python train.py --init_std_down=0.0132 --decay_shape="linear" --final_lr_fraction=0.02 --train_tokens=244900000
MLP neurons of a small language model. Each row is named by its layer, matrix (gate and up: input weights) and neuron, and shows model dimensions 32-127. Each number is 128 + 24 x the weight over its row's rms, rounded and kept within 0 to 255. Numbers have three digits each. A neuron's up and down rows have the sign that makes its largest values positive.
A block is one neuron, or neurons of one layer that tend to fire together. After each block is what it responds to, as a language model described it from the Wikipedia text at the highest values.

L3.gate0:131070130115142123089115143153154180121149081151102088110120103149116140149106172109137122150116091123169121158145146137119125110130126144120104117123084147138142122104146164129149151138100131100120175070172125105118098159126132142131105187159122105175089123118113119145163119101147152113
L3.up0:073094056119131147086141133135144132177148136124112117105125123149115161132137150138142090130120178127127122121136111118139127127158127170126126109143114129127108140121138118132133151152132114123157128125141125113153162117085144140143120159145144111153137127133126147115134088081112131114
L3.gate26:125113126078151147147148110125163150082146139177138133112099124126136146179103115140121112074101111090133117106140097142130102132105117148124156118135117132138090132115163130147166144162149149173143160148106155116141124159104115136158141125126133099157181120139100108132087126134136162112
L3.up26:131164123159133121142142110089105099124093116072136125097117112105095075205124108171126151141140157118140096148129141141114147119166136153129128093160108083144178168131095126114127124188145106104168113104144113150129099109113173122127107119092157113128141123159152130123139098091152172128
L3.gate61:111154107119140076136085089083131164142105121132147116156151129107104137141122150136109168162124123127125116140150132120141116136117134129139108144197086137128107126093097151124145145153158139141176156104167100126151064110098166102175093115139142154141119103150107187093159143106159121104
L3.up61:112148157134111139119116121141150113138132103138164114129112109125163146173097123086119094140151142127134139079129191118118150089134121157131151137150106111121123137100072114153096115118109153179131157122100117139134083178149101107160157107152125159115136100155120164108165148119142145151
L3.gate95:158085120127150134140130131136142134145113115170152108098170116120123125139153155139126151134140142099148148095166151076126105103131152109138132074147105066153109095125153109142159099169093174150124116159146154146144135108108158132108144153155134177128145132109109128128130141119147112121
L3.up95:162146105080170099151121102123173115115158131133153138120148158129135143117096115106119120107102117139120121117118186111133110130128108178101167133096103127136138091147107141151128112113121098132092115089080174144089076154131142111092138147093125111126117146145097125130173136139151145081
Description: Fires on the third digit of four-digit years (the decade), as in 19|7|7, 18|7|4, 20|2|4, especially in birth dates and infobox fields, and sometimes on other multi-digit numbers like elevations.

L4.gate1:108134131144124155081157117090127105133164132147143119130128139161121131127104125136105103122155156112119089110189096085157142123163109122164126105154096116135101176123092104132130127089117129126153165127118131159155160121094092150119122122100145160184174115070112156131135104132119132112
L4.up1:127102085145112163124130139156145117118092078135145176121073079129112120099123108132099144140119110127138124104118129154166118138176135134119158140132160142120099120154159126115105114157101085125163085110118165096136130170158080107149110098163120090160129127171144084151070110163103136111
L4.gate7:132132083110176128146136100107117125127122079117113115116097120149106125117129100154124131123113135110151108122124112147111140137121103139149153097184116142135080114155148131151108123149102105132149126114119062108126139144095143139164127128134158118142120084165086135108159086158159106139
L4.up7:165152130148131165122133135112183136080102145099099153101128139159109146157148121132125151181138095154115067145140150101140126166143077112144121129136105108128177120135135148141146165137154089116097136100144122118118120127136140131130089140108103109098083089114168111157112082140080151166
L4.gate16:106148137100120184155135135091164107116119113144113138170125109095121172123102177162163138113073112119161151132109124098148121121146093144087162134107115121127127082151101140111128125127084156133130106132147112127059140119152119106150151106118108117156129129141160104144147124164093142091
L4.up16:125087111123092115104118128099119140168152131134107124158124163141133114128126118142128124090114121125113148126174146117124137167103105127123121136126112143114098117135089131098058156074140133161089136120085159096090127121121133146129140086103139124186117121127129071150122133122135109131
L4.gate29:105119141168158115110099126105094105111126143135103099149111118179091171113161102098128166105120136102130105102147118116147106105085168132157079101174134134156110098107149133133163136123132121101097114143154130080140159128121107123107123100133141122150102105124157105155113091138105117147
L4.up29:109115096144138106083117137112108156111144153125103137144162085139119159175136146111101120153124142114160144120130145126135168152147126092124132110180104152131126091177110136131140141157136133098165121179139137147137118114102141130146105116088100148127145157131152102093174146089087150165
L4.gate37:107126110118125129106101143154136122115081094095118113114144168125109113123061114160105133174163129113141141112158114120088111132105141095125129094168070145157068158138128096110102111159112149169161129094123133101095103110112142174132122120137090139093142111109178174125164123155157110067
L4.up37:135090147116100131112103151091164098090104147136134101144083151130057116103103119165096170160110126144149167096111141137112122112097114111159098140154162120135100097158116121181118135174114115117111173138094112144062123104123102155161139138135091118154140104121144131120143120124125158138
L4.gate57:103090084148096114073118142123117117140120137101119159158105169107138139169109112175105110126128087103131110125142100084118127097142120148141133130152147121116088125123124105136147124107092117135121135097096143157098158136090095111153137154133104149132128108159128110109130142114088123104
L4.up57:113125147123145156115093138133175149141112127135139136131122119088105106113095158176174118115176119133117135182132107130146103113139099112119175114154153152124125164147134125125151145100105126130109133065138145126118120161149159101107125127078135095152130160146100085125150140123152137096
L4.gate72:117122133131130120107115140100109142122153171110131140191118134090161133149142108115094151117150135140100180082164109114120132140101099113144130095148142067082117085136125125112111151108092153159115070171134122128098191141155121117131139110120132113100146120131116127133140135063115113142
L4.up72:097142148146117178173143116148162153157134132087129144127100080090143174123128147114095112117131150180126149133140109131132095132159078131148176118115146131077122142111111110103143078113098141154157107112143109135084117135151088137160110139125123097103124129136130132157142140154091136092
L4.gate77:157099167169122155143127150102156100169119105112109096165111139121062123175161132144119186157108133153102134122146139137107112138147126154101082146117127135112128054143145097132141124089140112147111097146124094120132151096098104140147145143125153134133136140124126111124127097141140084129
L4.up77:135128174153091148118159118091158120147149115072143121121156108160100103129122145110132121127162147099098118164142149151114124131109185113129142104068059142134107112146144111124101142122167148165110142069093116111083105127136135180116156131103101161118136104135145136171114174117153144080
L4.gate109:114109149169167146082134156108099135137135122117115104142114115114116144173114086175118119142151098122153109153132109148182162138115104176101100122091125147117105143083090139131153164087112150124125119108146130141130198145136120114139094132129167106113141139125133097123153165133133159135
L4.up109:131109132188127106080116100084127146098153113150112102170111125183130139100094154128147093112149149108135134118131119144153132124121148153123108132127089107136131121107130115162131152145142138127120179115125152144106163116187158106110106112110109146154082110088163148096130101147136150146
L4.gate146:115130157085117127118112140093110126141106085157100137137107095109123155167110093113163151169117145159137153159097162142096118113114137113156097115114084158104140118134146140125083151122080127115130128121100147133097136176163167122130170120095135093125108100076174070153139101145117104129
L4.up146:190070073127094107104130133149135100135115092136098129124104134142156114099159118145142171102123084120127169106133147115118131154124159168137116132132084148117109076122096132137119134119174106167082138115141116082124158118138146096152157164143096115132114102131145106150142122142112116122
L4.gate150:100120162135091157108109143100092103111129120147133111149123146128107150151127173154158145129109092126104140164136118096095147153081103116121138133143114129103119088133145161127103113099116112143100089146092150120183151106107084118166108195135118167119138161143162139138118141120156125141
L4.up150:129102166113156082101106135127120088118113145163136100101130083132104079120147119095170166144148134167122158122126143103143123137124086100137136101121183128160152156121122124157121097149134126153142105136074122124126139108155140135127133117141083089155135124159110105145106112155129137164
L4.gate192:077058103152111134114098111131110107100145128116152143160147107133109117127147108100136148129087160087127188139135099158149117146125098134102161144171145089147179082118144128105157141122129112126124112098171155093116147131172135151127082158122163110168101110155109124127125118150119150134
L4.up192:105114133163140169141097133135118095114127147150166143113134150137108141115130118138166129135071126091116158173132113142169133145124112105130110147176153102126134126088089072097099161146105121116134101109173132161116125137201098134125148156124136104161149131117132166116115129168124151137
L4.gate218:131137128125116147111081162149113113092099166133089149121123147084135118111112121162134155122146104122107113140158136125089145130131138124104122130150150134102137099081107156138167123143111114110141082103138126153133120132139146169133193190129153098163087104124126124176152093108111137129
L4.up218:139107144093158173096112159160099119146157139158089130112183141085172113091150163154099122093163122082114125140131132112106098108144162122105101142105143119166096111151138138147108114115141116130150088136150108133184166163136083138140164128115111111157126130112156104127110103112150115135
L4.gate220:111144088136144148110137115093084131109151125126107103155143143109117134121113121120116094168184153125106100120152111098099137127158118129110128112090054126118107120153163131108114096172119153146130137117123160130083128141101157135104116103138140113157102100143167122125093137161173127143
L4.up220:134136119115154141104099153090114166099129134125120152142104148123136081148149085119126137142114139128132152096074119138094097123149140171104101124117126156110137151142135116093112125097094121161126103143141129127094133166175067085096099083102116166137152065155132095171097129129167128122
L4.gate257:114086134114095157109132165123158148164132165072112080146133128160092118135131120134179141134120097169117110104104109134120152163091064145147090121160116120111133109132106086131119142108126119146096074112164128091138116118104150162126101139126109152105141126143118128137161172132140121104
L4.up257:136136122141105178030101087158111151138139111141157130121102151128105129071136092146104099100112127077157132146150126103119124103080105105147159106105125135139133105109119128150152089135114126177154098124133089105101138139090093085129113122147114135105140084141165101132105115176129115106
L4.gate290:136187172180085101079138111107131097130156133109143150162140129135097090146130113114113118140115076111122120143162164076147161097110150123132123145165124113125068115104117107145133093152098124131153134135133120097151168125110106114170101141106163141128131151094154071111174087129089120115
L4.up290:148181126136121100072183107176098173114127150118137124137134151133133103140116132167130123112163116143159104170173156119130146144150107089114179125119149114128115129135135100201146111128135125179199072147138120119139109097138127098148159089113166107138143165154146131111128128111129141140
Description: Capitalized first word of a new sentence or paragraph right after a period or line break, such as The, In, It, According, On. It also fires on the dash cells of table separator rows.

L8.gate284:122140109141099156143185168147129092128147073154123097133141115158126135206120110137115162110127114106100105142132124166114141108138094160113147120110161147159101122091118159123089111143161176095082146157117153125102168149109153132087126133123125135095078137117132115145099179147125115124
L8.up284:142080099143136153121154156121125147111166141148180127145140111125107110120141141124147121133151161164186136078144104089147130102170159149071138147105149126152106144098132163128128120117184132131129149080152125139102168127126114084120114095164104126131121121115138118123134152176104103131
Description: Fires on the last piece of a measurement or quoted item, often before a table bar: unit abbreviations (hp, kg, rpg), % and closing ) or ".

L8.gate319:083106139140128132076113117143099122124108130151150119106097149149108142150132090127099144130155122094163144124132084108115125133080138162154145122130152112131094136118118114186104105138137168148162106198114156122075145160140095079125131143111153098159108168127133142116108140142116146162
L8.up319:115118125119111122083128158130137167179165077103162096112104144127144147158105097155088168137126141146124119155145137108140102134147083137133111130142093081145100160121143108146138103124092180095177115096110123129102109135128138164151124107136138163152100091174114169138118137125122153139
Description: Tokens inside structured Wikipedia data such as infobox fields, coordinates and tables: "sq" in Density per sq mi, "details", "date", coordinate primes, and line breaks after article short descriptions.

L8.gate152:142155109153133165131142158112105103056102114156134128099121093112146097167137074073122129136142137169121157106123145110130113130098089154138173142109147103148101157172137137116123114103131170125093143135093127115147194116146133145110090126135178136113137160131181112190092137131115124114
L8.up152:120154075171145161132145118114125127164148183129114129161115169113113151104127134105148140110132130106135117143116108101142154087137131101137138067089135108150160111119134126139097108154109088118081136115117160117157128144200127114105084128133130125141132130123147120181106091188117109131
Description: Digit or letter pieces in the middle of a number or rare word, such as coordinate minute digits (75°0-9′), ISBN digits, and fragments of foreign names (Danqua-h, Prucka).

L4.gate6:104158075135114139109138106130076122125140129097123139122110130137125165152149151132122134150108149111119163124161137109103150092131108163118117150148108109137128146116133114132150131143123130158119176132107132127076145091136115117144129165137117133129107118076123186141140122186096084096
L4.up6:133112135118092128089139165103158113106129160168135140121109171123085123162138108110122152119148095101126147123157119105118105127131131190114129082129122145141162161116132138176122133113120127157140132128134142096131121103163112125098137087142096166100180099174155125143134109157110090104
L4.gate61:114150129127126125091135107124097160146121150113152107169087137115144144112135101115077090089155125125185172119154161096129154170091136121151130121105109106148165111117136135122139137136127155157126133119136159138109203123153111131079112102144136116133119082147106146141183140153120117127
L4.up61:089170119146177123148145104132154111092120127104079141132128167098164135158110093101116153118132111127169102106121141102073122172138104112128130121156146141133146116087072164183122107134133100152127095095099123122124163143165143130155073126054149115148105108109143098164108132157140117132
L4.gate65:099158149114166134118141100100130177141114102151150116122103158095156137148132133106150143142135149132152115143156173129109174111135115162146113182097133091157151112166092118118166104128099153137107149123121089175139151095123119081122135168148110132123122127104123126154092110071137073128
L4.up65:164120120165136118095144180157113093112112122111116144094157113092112143104096124122166104125126124117123127142140149117151130122115156118104136103105138164127136140089099147104123110105149102179137095109107144114175178135148122092157128160095134124158122115146120118123122125147169155206
L4.gate85:134166135104112094138087114136116133122178072102114185106104139140144095139062142104121126109117086152127140117090092145093186143127104170153148130130127126123148111102097123086081142139170114139100174100131117084145142106141117145124113124098113132137098136140098139141149141118089118134
L4.up85:123172136122137090128130112111123113142146100131117130117106127126113140131109115103087103108148132118118138144137134139155146103134114110127144142130128088113151113115134174112080157132155099119139138116163090116115140101150161099109124103136141118167114104125118135137129150167090141137
L4.gate87:119148107145135154118141081112139116129128161128089127134150143150118165145114175084125099136116109161077179147106152147079124143156158142132114154138145140127133093145123140138160163107136105149134104137155168128141121095112152107099132151139151140133139129115160112118124150126153094175
L4.up87:135138172082120160122104130120130115128083070168102115102114135081123091155126127147098145100115110160158125127132168162129106111142142115129112117129120116091116134129152118106105116111134110099128093096132088088095136111129166129154116163100109151149142134132150097144128111093096132157
L4.gate88:123132108132163095106143122169103113132095104106106157119115119125137128148148125115124146140155150115117131099124113127096127083140111136133114150116139114089131121096103143118145168144164123119143100089115137141140131137128203130088101112143153101115128097096126117121069147132164112101
L4.up88:124140126163096121136136158082122101143145120093115115144079150142074114136104156109103108104131135153134130099119149100101108136149110168155153145125085131141117117139122188106135111159117139107134114130111099147132103163108155132091114161127152138075135155130117099097130149107104132145
L4.gate92:155142105118155167155120114119135138115123199133168094193101121074125113144177088120127119176092136149102162101156125076105142158133135126121159148090132118124145102113105099134148105157070120127124145133131149141131136098118105123114121107107107136131150161104121148127106150115124134109
L4.up92:149094107109071210151162115133145093140127111104133162113126108106170132157161111127138122089127130087126141110087163097135118123150166164117168122115103146136121147142139120104166101148149146116112139101148136145119154108177120131088148156112114107111132148098121166098139166158134138132
L4.gate93:114093082168156148128104126100115123136119092083131058119121086170144109109146099122130110144144120187094116124149161115096167100146139094146103088182117132161130110128160132104107097149127168131143188102139105145125116075140144114127137149134110130152147130140116122152111144098106085137
L4.up93:124106140094110141130096089114153159115142063120142163086127099160109091113124105094138129133136120146124111113139130128116104117164129160114131139118120136142094142080170144127127129151153108105123126143093141104126155106116118106169167159128112112111104149105180176150135149140117086134
L4.gate118:086132136154118150112112095122143144175162182114096134184131087120129146143106102078123141108129127109111138131148174111125189105141101105137149130116134090180152114092148167132127128108150121125129084135168119113075116103134124134149139130129159171177147142132109140110121126157146096122
L4.up118:092143156089185137143105110137173098095136124200131128110116082195122181159150125109112111132109062100129124123149117114144091142117106133108136139141133109166103122161126130167090153126133135111105138083142139143152115128137126125161116100123161159168129141100121142146103143092093116122
L4.gate139:102181170141171126119129165108144116089106134117130091068130086143099115162124102138130140105123122140124103183139179130081122115123132107137148116142117110134182082108125161148152126118128093091153105164129136111102109144113116093154116175159174121166130132071120115136137133098159109132
L4.up139:131093125126151128123125139135151124141168128113100096113133146134165156150113116105112121134125142113115112175173191114116103151185122141149164131138123098120099132131130138124138129103134123129120112111104136147145085131119113140191115102163192145155095142103142146110094153120108079159
L4.gate202:121150130129111095131119139084132103140120174118118151123102108116156133180134107062159125120123090177100153099142148056101126152103129143113102108108146100130135133118097151093142098127168172121134129127144171126094145148110144131126101117126140138095069143127098119116144135117127127131
L4.up202:153121134111127109108099177118093112147108138125109183106093105084116123112153110119110149149148122202129151099136142091124185158119126163118171070123107147133122110151145166065120117163144118135107126131161150114108135162099097117113126128151098112137106137132110082097145105140122100119
L4.gate213:100113110139150128134120096101155144093139131155149135125108118108139110142149124162107119129165131109126133110157143078150160146134132154140152139166077120140145148111143161132119105121085143119133134121111106151155121076132140092097153132155161093136113083128138147123131141171146097174
L4.up213:132150105170134114094157091082122115054140140136120099129092119115113159146147111126116088145125095154161158150166148102151105119146107134113149136101147082130148108134145149155096116099107172080122126134160176118180154100146132135136092119141099134148134142083165097151120149111110143169
L4.gate228:156151134110117104130121083129133179113162079121153125099165097117158101115133129150121134122123144150129093135108115121122152108151163105122077085127101124117093155103089134103107160134143138094129126148112167101120133141090103090137167145100096136113122111056121128184100132189136142097
L4.up228:127150126113152106132133135094110155125178102139148127104125127140153081128148133086121167127129106132095088132124141089139086134107137156126118119126198114120110123130147103164090169099101132139121139131140119086144138099096097077085109182135104160164151105092099137138130113145108137164
L4.gate240:135110117136150113099137115111132152132128127144162108096131076092114128122101149107120111086144133120110115124095110097132120135104142120148156092132130121141121145165142169132091145094109151142132119111123131145167151098154144113069106153086113108173093175125107113098156146142133076125
L4.up240:131114119113130129118146112123118096123122099141108155144131177128142145132098128111124113136143149155148160129148114135108177101129122117150119149131133138103180110102106109142115121139171136154120154105168131092121119137147159133078153127113110153123090163110098164101140134076123143123
L4.gate246:083165154107138121115189177139125136144109112147120113104163109107140156186134169106154169099137140111102104114138149146103167083131069145128140121086134153139079135149136151146112141078111135151095135125121136103132168149122097136118133141125150135122154137102144113112118166097118076144
L4.up246:100144103166111102118124140121145168144114072117123120149118104144079130153119113161164142142139139122088141105169160115141118078151136168084134152134150113168188165113128150114157127111110129138140179097146105135116172129097131145161137141117131105148127126111142150069119116122092123109
L4.gate300:094124117178157136144105106099139121171107112135135198130079151140147116101136115151149174091147157149096123129114103156164126119158121164104130113123125055126127138118104127121151113132084131142133132193142105151142086121145173096135123153125161125123121113150137143087137140134095128122
L4.up300:087116142136140116130103089107156144149139114125110170117109174169155143099113122147113113129150119147114149114130133127153123134129122169126118123122136085137134159119160134115108116142105100167086110162114100137147093095139170120093124191144177129127140104146168128102089130119111152111
Description: Unit abbreviations right after a number, mostly in measurements (lb, in, mi, m, km), and the last digit of a year or number (193|3, 200|9, 1950|s).

L4.gate2:183122087170151155130162154104135149099105129160131145129134107165124147072113127107125171119157153153093165114130133113138162141128125098106117101099130147180104119113168163101116089104132104165132156117117118118120081132176096095162130097145112097125087156099121121118101126145109137119
L4.up2:118126119136123155103115121145104132137091091138110100134114116169165114093159123124099115111102153149139145118142103140159078111137119140066136136106117118185073107121107146088106089156091115146145131114140141148152146138099137131092132154112139120108142160127166113136117161117139105101
L4.gate51:140136131166156131128083116155146128118141129131125114149062152128084102151128130135106109124132101159146149153162133136161143104119160109122115097143088171117178105123110133154121150160132145140138153173082159105167122118156124148124100163167128153097184160135116132127151110087110113166
L4.up51:086163162108139144102114142147148120119125128137105147136129092173114146124106140112147114137109143103157135137100125118111122117150111096131084147134140139140172097157166137124155142121128122106171129116168143111155129091141151072136093122119101101159124163119127147132125096134097144121
L4.gate66:074160122127106174138092138126121133098154164146134146188107177131113167104125131149124109147151118109114156114096084127128151128134095111138118059098115131145102140120138131140092162136119140163160146129170160139155144117101133131134131166116139108112142148147121102162148139137146160140
L4.up66:099110082148100132060156144102123110130117123153122095101107118148118138145133096107122112083104153130103145182157108097151099124159141128108132081126113135102110107118154157151137130117145114154167124092092129133132141146148092130111128107145140110111153153170126143136073120134136123132
L4.gate79:091122108161123126099128155118108109115129107159073153178102149137087103160114100158134095138137162164132122144101118106117145110164133109098134146115127102160116123100122136154143088097096123154143123098117126102156154135135108072159105128128107142185147100128132054127134139144141144149
L4.up79:154098128093162104162152083134116122083125117184135167141172122113152140096144134112062074125150113099137113139146151101141141178144135155086109134108099109088115132111131150108095138133125120146122110116101136107119155149153108135130122141176100130166123161127070098162079140163143120131
L4.gate129:124140149148167117097123165072081067112161105134125160160095127083129099081098121156145132144137119154145136131102128137121149138111107150154156127129085157150107172140152151163132168142126099123152154154110154120157133142150126098114125149157095131061137112146124116111133185112176138098
L4.up129:122141115182151075123164145123154126132136133111112105144167142119159108114113128107119126114139076107125138163170137126071149098119117140110149140069198139142105134140162157161116101118077134097131129120122131110078172171139100149116087118133144089141123180118147133132084092124116126079
L4.gate137:114127081167091171079147155127094119139126104156094139145097117085132115121104125144085132135142103113175084135123131124143145118109104106198100116100124069148141133137146179109115162105111110141128116106125119138128167139132106104136119155114122136129120112143118101144117092155152154147
L4.up137:115116103148109112129118140120095128109109116136163158146121133123118173100132113132118114124170118087128153147124089128206094174155132135103182106076125165105165147152155140153152140091117125122115105123158113089086157124134120105130151142141156144107140118085126137121140119115130150128
L4.gate140:152172149121098113129128133107124126115118126131112119120118104135135135114119159128168123174140105141087130139103132142107108126158166092103130115159080092151178160140088089103133131107138126118164146128125132132108092088136111139122122137136098108133078177121132154104111124131151147102
L4.up140:155156094109131132124142122157107101141114112119118144166142125149166189104122118099145102134136127135109136164139108128120110157145169136136137105138101118136107160161131095118143142074138117140130154124141144102122196150108110158127171117127130098101142119093149140079180087107148081145
L4.gate153:118158110122153149102175143140088125154166132137128098118141117131090124130105130120117108133097155149099192165118148156083150085145146134124107131183125098147119094128112140132120137162141117113142138116139138108144139133133155164116130126131148122111112128086114133181146157128105134115
L4.up153:122145165147108111099130155119159119137139151121097110144098139114087159169111149102144158120130141123101129152118145137141103116156131123133149121116136118134129129129149147135129116118135108106174109150132112110112119155095155197136115159137141140106138152112123123138141147116123140155
L4.gate167:091149108155093161167105124115119161165099133106126140143099121103161107145141144069170175148118124095164097165177117111144144135176111139103146131122148140131129128142133150108150101150105137114171117080109097135119127108112120150124124083165174133133121133152099120121094174142152141076
L4.up167:065129121113160107122151123123140133140145114153149133136121092142169160133159157128063083123111109145108106150161137148121115123129142107119111073132124140138112156110139171097171122116113149184149120091132178096181181116111168149113135130162133144071140110125118126155123150147105110153
L4.gate185:122157096139141130118167119129111144111181154146127099145155142147204143146157134121130071126118120130145106144124137142115148135172109133096113128074065121146127150116126129125122109091153149127162111100124152103120156152131128132121102162120149125131163190142137119159105166095118140146
L4.up185:125113128105139143124123135092098165151125132105115124151165143150169136148132127123184083117139149088139170184123127133100171092145075111132117153122109162134123181093125099156121128128139149166185111125109131105111145108136140110179131098124115111109136109110147107149093109106111121086
L4.gate187:096138133140153143137103137149134104123118141122098141154127133162161110103153102153129087101150133089111192134170062094133137114085086108132098097111123127152055105118163154144146097115140138132153123136106140105109143112121080120121123114122135141110142131119105135144129146154173088118
L4.up187:150150130121152156127134161127112116111168107086105143132135121178143120147151140125154148126113105129096166159170173087147143098141129168125106144122133117135133109129172141097115123157101090148148119123147126161088135102160161137170131135071162116128146151134113108134078198157125101105
L4.gate223:069135134139152128146131109114112141098141103163114166150126080119181122152123128106112107091140108156097136171115103117127124148109115113135180153149164146161142132148111140160104136169103122144176155152173129115131125136130135147133147148156105134111135136119128136142155134099131140103
L4.up223:086138129140111141112141195142109089128121135117111136149148133154107144118200102136128114158076146099104139128132158142120095131149112139120123120164113122147087116118160154153141094044118157159099135128091187111164120126083090142105109157118143141175145147111137129110087142139131145134
L4.gate248:117140143108117130161110152115134146160101122172120156143128128142123147146167100171157148132143114088145106181168125119136103172149117117159122107109148114166150101116120076164062128152147104136115154163165144121147138126091109134138127131100083087140130119138164137165108141168152145137
L4.up248:126189148131187111133137169116139110124138115103122160118170141133157153110095158139149110143103158132140087142182137102115108132131122148129118122123155143112138114142121140132158145138092170125084149134113145156106122114126107112127154114151118103075154138080140090128140117118127060124
L4.gate254:097123077172135140115092139084147114149119104107115199147131111118110124075113096109157113141127139157110150148153104135103143165140139113118169106126133147108134134139155124097097144134136161122135162114164126161149138165115127133142139133153126078084147165114144122090128131112116117167
L4.up254:092118132128129166100080116091114113120131142083104148117132135125115131132098082090176095137135142103109138137150118094081156108112110143138163144160115140175111080149163116098144138101135124158145132122141131121109151181152113125145138131092136117171147161140120114107147134099178172119
L4.gate297:117123078154128125166133139101126109168113133111131175114133114097096108133141145175122083132121151134154147103163100144097139128143130122130103117154111111139151139126158133117137143116146095132134146131140080099093123145120097138141124127101131098137130136143122145134110099142116083101
L4.up297:109189117172126181150127150132112109089121132122120166174103158077118147159099125119147116151145125143139172136105119100108086116117149108141150080140128156119149150137124119163095106154084130120119089158134125104102092094124138140157121115134148099141112143140113122095133159127114134092
L4.gate305:076180113126090153082159120145119099105130092105128144128135150186113094135162158119115119131126176123107122104127108141118133131127091119179143121142105141102134089092103135129081109150125087100117154154122092115095139154133134111099117162127147084119139095132126110121123110136128154132
L4.up305:141159139161074126133124106099162128099145108143159174144152039134123110121145131122122132174111141101113099157121114122149105150139087084135159094094131124120154124110151124121096159114174120120142168132123147162134107140154082144130090149143149124158166137116144082119115154155128126127
Description: Short letter pieces at or near the start of an oddly split word, such as B-y at a paragraph start, d-angers, e-mpire, k-ilometres; also " and"/" to" between names.

L3.gate74:155131133099118131070117159143084094129111100166130096140126142105141150089121130138119102137138134123171116118124162146119082122088098103122173123088104131159147086147182136115125140145109097117159082051153116134151150145129147160129106138108128096108112178105140114157119169088144129149
L3.up74:131169109114173149141131151127140139097124142165142131160150110139125141141117139111140133102111161101118123122145105197118091101152124140159124099156114076147096138134136116124118119126160119159146135129153120087138099092108141136080130130123148153160137091101137163139124131158133116107
L3.gate77:101134143132153139143118148136095131116168183149141109165131100121105137135135096133128080106146166102107152091163131155179103108131140083086165111110174162137145109126170165110114138118133153126099119094161138120161116143139119127119155105123132098127114106145105103138178201144123124113
L3.up77:126124119093127114101101164137115097084130130084109138175125114133126132104114108127118113149134165143081171102139133134155136100096118100141157098140131140111102114148150165126126151114113145141111141088113172086157120120120104126132104133145116115114076104151171129123146124168149158143
L3.gate118:174113093120061135119111128126099135100117169147115177109134103152119185135136122149107149172110143140107093146127139151136135109172115145161101110140119113121129131123141171142158119144141151123163124107151125134125069157131126115115142158151105141149116156133143091080130097127130108153
L3.up118:151144107144143125154116128110112132141142126139090128121134127100128154107129190117102113166126180147153128160109121158115146097179114138152126180127114169146145176113168156143156117133145130108169100121142113130118069141124129132153123163151123127151097134127115110124110125149147138126
L3.gate159:106122169134112143157157145133101142143116165159073123154123082115108160081130111115125159147103108144097126140104162132134097134117108102121114170177125116073148126147126134136091122110105168131136133127139123145139122147141146138142151139149128110142063121141120090117141110134149129123
L3.up159:131147092095072156167130117100102125152079096172105113109124144138147130132122096159121117150130145160171112138105125085158122128151111137119150121126130097135148138145149129121128141099132120112138144096140163144167161112106138121116148115125132119122112139140122106145160134164110119143
Description: Capitalized word-opening pieces like In, Re, For, On at sentence or table-cell starts, e.g. Increase, Informal, In 1959, Reed.

L3.gate80:135113179145165117158180142108112106128137123164134110117140105184144115132163162101125111117112123143142114135130129159112129114100116131117115071125152138164165109156118113175136141103137145106149106103140147116167142116166155133132140169111159172117130162112140101155119153139138146131
L3.up80:150162099152128116159189131091123183096146113157148174098097148154155106113138157137089110128133112153133125130153120139099153130122090177136124108152151154132172112139132092133125121097112107162156106113107084125121150111143125123141151105134146156118152174108130143083100112119132118116
L3.gate111:122096130144169125129143103147112136112109145152139143136149150144081134118149128126137125119127124151085148139158146131123105112106096123125092126107153106124126180155175090132103108136139110113163082137103174089107127120149108170157126109116176139094121184147125122179168173119124094128
L3.up111:118089143104160110143120112094115126109134130075098102151128124129160149109109100114135137179099106119098160164166091081135102122096117123122134127119113147142071113118129189133117121110147169167132163129139134121149121127141109147162103140070114147095121160099145131164131186116107094139
L3.gate131:145125177113171117110124115144136078118135159132106105114156142152116148132131123143140152172091134103130115152140117095133107139080129156090100146118102118151124159119123124153122118140082160158135109108139138106122125112129125186139114173185159094121108121109152106130135076145123138072
L3.up131:131112147138170087127112074189157131095129155125128148150064167112115138117165121132132149162100121134120137091122123098122106111111117132111107135163116117104133101174105153121121132137097120114166092098106141160128121116118125115125132160100129109141134111169168070150131136138182093155
L3.gate319:150175141116111093091148094143088126113126151132133143131133156153123147111148102082133124087151185151128124102110140096130146124094136088147096118121064121143129124130133121127113137164132153133165162104138173101130090141119137173133148097059121162109095125100154174170141125169129086112
L3.up319:128129108134118121148133128134105143100135179132129143130143108134125167122141132129134147167139165150093154145142143138159152109134134148138154172118193143110133191103143116096146136147159131160141145138117178094114127146116143114127096109120134131105119149132157137139114139142141140092
Description: The first piece of a word split into several tokens, strongest on "hi" (hiatus, hierarchy, hilarious), also "re", "th", "bi", and weaker on " to" and line breaks.